python train.py --num_hidden_layers=12 --num_key_value_heads=6 --head_dim=64 --norm_place="pre" --positions="learned" --learning_rate=0.000718 --beta1=0.9 --lr_head=0.00539 --max_grad_norm=0.5 --decay_fraction=0.943 --final_lr_fraction=0.1 --max_seq_len=1024
MLP neurons of a small language model. Each row is named by its layer, matrix (down: output weights) and neuron, and shows model dimensions 192-319. Each number is 128 + 32 x the weight over its row's rms, rounded and kept within 0 to 255.
Before each neuron's rows, "raises" lists the tokens whose logits its output raises most directly, leaving later layers aside.

raises: " he", " He", " she", " His", " him"
L8.down133 [ 95 171  67  87  84 148 182 134 156 122 133 157 146  88  70 119  84 160  67  78 123 107 163 104 214 135  98 165  93 117 107  92 175  57 123 103 151 143 100 116 153 134 130 152  96 123 142 115 101 126  92 136 195 112  90 169 154 159 137 192 103 152 105 158  90 126 178 160 176 185 145 137 103 126 153 103 103 169 125 175 151 176 114 119 163 113 113  95 186 151  60 128 150 165 101 117 151 131  64  47 176 168 148  91  87 140  95 137 161 124 105  80 140 166 127  78 162 150  92 120 117 131 142 118 143 129 124 151]

raises: "ened", "ped", "ed", "ured", "ated"
L7.down823 [137 134 143 123  98 117 123 149 116 174 176  62 126 158 122 139 138  98 137 156 141 153 115 112 121 173 102 143 145 155 161 141 147 117 162 143 172 144 144 126 137 174  63  78 108 132  77 170  94 104 135 130 144 158 118 136  38 154 121 124 130 131 144 114 128 164 104 110 105 201 138  79  72 109  63 143 128 134 100 138 147 103 119 154  90 119 104 140 161 223  68 117 133 183 110 189 127 128 135 111 156 149 111 134  87  86 166  88  82  96 142 143 184 142  94 155 101 157 132  73  64 144  87 154 144  39 168 143]

raises: "ig", "ed.", "ed", "ings", "ograph"
L8.down30 [124 120  65 161 134 144  84  87 140 108  79  95  82 172  58 155 143 137 166  77 106 138 129 107 112  92  90 134  84  84 146  54 114 116 139 102 103  70  91 135 169  74  71 121 166 181 131 123 126 140 128 131 143 140 135 131 102  99 165 117 138 117 140 120  86  60 132 117 130 138 123  94 106 107  97 141 123 119  61 130 167 178 130 199 137  85 131 162 163 115 135  74 164 186 138 202 118 129 135 156 128 168  89 165 131 222 158 103  89 199 130 126 193 164  96 127 112 128 131 177  71 137  53 118 104 112 149 140]

raises: "ures.", "ure.", "ions", "ing)", "ings."
L7.down1473 [161 172 115 137  96 134  71 158 173 163 203 150 164 144 100 145 112  83 126 125 192 179 113  89 136  85  79 122 112 106  98 125 125 125 126  78 154 139 120 122 153  85 115  80 111 121  80  84 134 141 135 138 130 115  94 116 127 184 108 126 137 127 155 143 114 212 128  72 146 182  91 199 113 136 179 126 111 114  96 156 123  98 158 135  61  98 114 145  97  75 131 143 123 101 114 165  79 124 157 174 174 139 124 164  83 105 148 205 118 156 120 113 132 121 104 226 116 132  90 155 105 109 144 119  95 166 148 119]

raises: "ible,", "ant,", "ible", "ories", "ant."
L8.down1242 [ 72 123  40 122 138 202 146 181 142 154 131 166 114 151 121 130 147 131 170 147 130 149 145 150 146 129 125 128 130  87  72 126 105 108 103 125 183 141  94  79  84 116 101 131 154 120 154 123 154 132 125 100 169 148  54 170 181 115 115 170 101 128  31 120 113  18 139 110 134 182 137 158 125 142 145 186 100 146 165 126 159 115 140 138 152 126 153 156 166 184 175 125  84 101 171 111 152 166 168 133 173 124  92 161 153 117 142  91 124  80 152 121 175  78 139  52  96 157 156 128 136  93 128  60 156 120 180 132]

raises: "ite", "ific", "y.", "ie", "ic"
L7.down159 [116 105 142 111 159 176  88 186 119 113 121 121 125 154 136 176 107 119 164 143 130 185  72 114 156 161 156 100  95 121 127  62  84 108 114 137 151 119 111  94 107 156 111 139 196 104  68 145 137 147 122 144  91 139  94 118 115 189 100 131 104 116 114 142 113  76  91 129 123 142 169 166 149 118 117 100  64 155 142 137 140 150 130 118 128 124 120 159 175 166 131 125 126 175 134 154 123 119 191 110  62 127 181 164 158 143 139 132 117  97 105  86 136 126 120 128  76 131 133 168 141 129 167 185 109 102  33 123]

raises: " to", "itive", "ly,", "ently", " they"
L6.down1075 [157  81  86 119 123 109 141  93 107 106 157 150  89 132 126  87 133 156 127 110 135 103 151  72 127 150 147 138 105 150 175 143 163 136  81 173 140  90  58  93  80 129 167 130 165 122 123 155 115 115 116 103 162 137 117 187 113 149  87 123 158  93 113 126 132 148 159 169 172 125  87 104 134 164 142 105 134 137 119 206  95 153 125 120 141 129 126 122 133  81 138 118 141 171  68 138  98 144 176 145  95 187  93  87 196 176 150 101 100 133 108 169 146  69  88 125 176 142 150 106 160 136 124 196 103 106 118 105]

raises: "'t", "ceed", "vert", "ble", "ify"
L6.down577 [ 64 118 145 167 122 199 151 183  83 142 131 131 149 131 103 124  84 121  51 127  89 140  59 103 102 111 160 125 137 116  66 108 152 102 177 111 124 135 130 127 161 127 108  93 187  80 111 109  97 173 104 149 136 127 116 149 109 203 145 163 188 187 160  69  70 108 116 155  73 121 129 123 119 101 134 130 152 171 146 178 111 122 191 140 100 129  88 155 144 126 199 109 168 105 111 125 128  63 135 105 143  74  92 151 165 124 143 147 119 146 110 168 178 100 144 123 124 102  98 134 119 112  80  50 139 103  86  93]

raises: "s.\"", "s'", "s)", "s\"", "”"
L6.down979 [152 119 132 128  82  75 129 163 145  91 162 127  83 161 150 126 114  74 146 116 143 105 149 172  91  92 112 148 141 136 148  84 104 133 137 144  90 141 101  72 112  81 145 178 150  68  86 100 168  93  79 108  90  98 133 123 145 129 117 183 144 150 111 185 100  92 134 172 221 158 124 157 161 144 173 106 137 162  88 109 129 174 129  51 117  99 158 124 131 125  84 158 164 110 100 138 154 178  77 112  60 112 117 121 122 144 125 146 131 163 137 101 133 138 141 115 102 123  95 178 103 131 189 145 118 112 147  61]

raises: "ed:", "eds", "es:", "eded", "es\""
L6.down1066 [103 178 104 126  97 110 153 202 196  88 172 134  83 100 148 111 130 151  88 138 104 119 136 137 109 131 146 102 148  92  84 104 110 123  54 107 110 186 155 143 163 133 109  68 168  97 127 152 117 120 178 167 108 128 123 132  99 140 130 109 116 126 142  92 169  84 163 115 136 140 121 113 168 156 134 111 174  74  93 123 124 127 188 103 185 137  80  99 142 121 138 150  94 135  98 127 130 108 120  78 106 120 159 115 143 134 146  58 119 143 168 145 124 122 120 173 168 141  74  78 161 142 134 148 114 157 141  87]

raises: "\n", " |", " When", " Some", " Author"
L8.down1091 [137 118 130 143 157  80 119 139 153 149 146  99 110 154 155  78 154 137 179  99 118 162 104 132 142 110 106  51  67  99 132 120 115 110 119 145 126 156 113 128 147  97 123 104 227 137 124 129 165 147  78  77 185 152 101 168 176 134  80 169 165 149 115 146  89 168 116 135 110  79 190  88 136 134 132  93 167 140 110 153 182 147 109 191 121 174 148 120 136 200 124 127 135 106 144 127 129 136 109 148 152 106 130  79 109 121 116 102  58  84 111 153 103 111 119 126 105  93 119  95 108  85  77 113 134 126 136 105]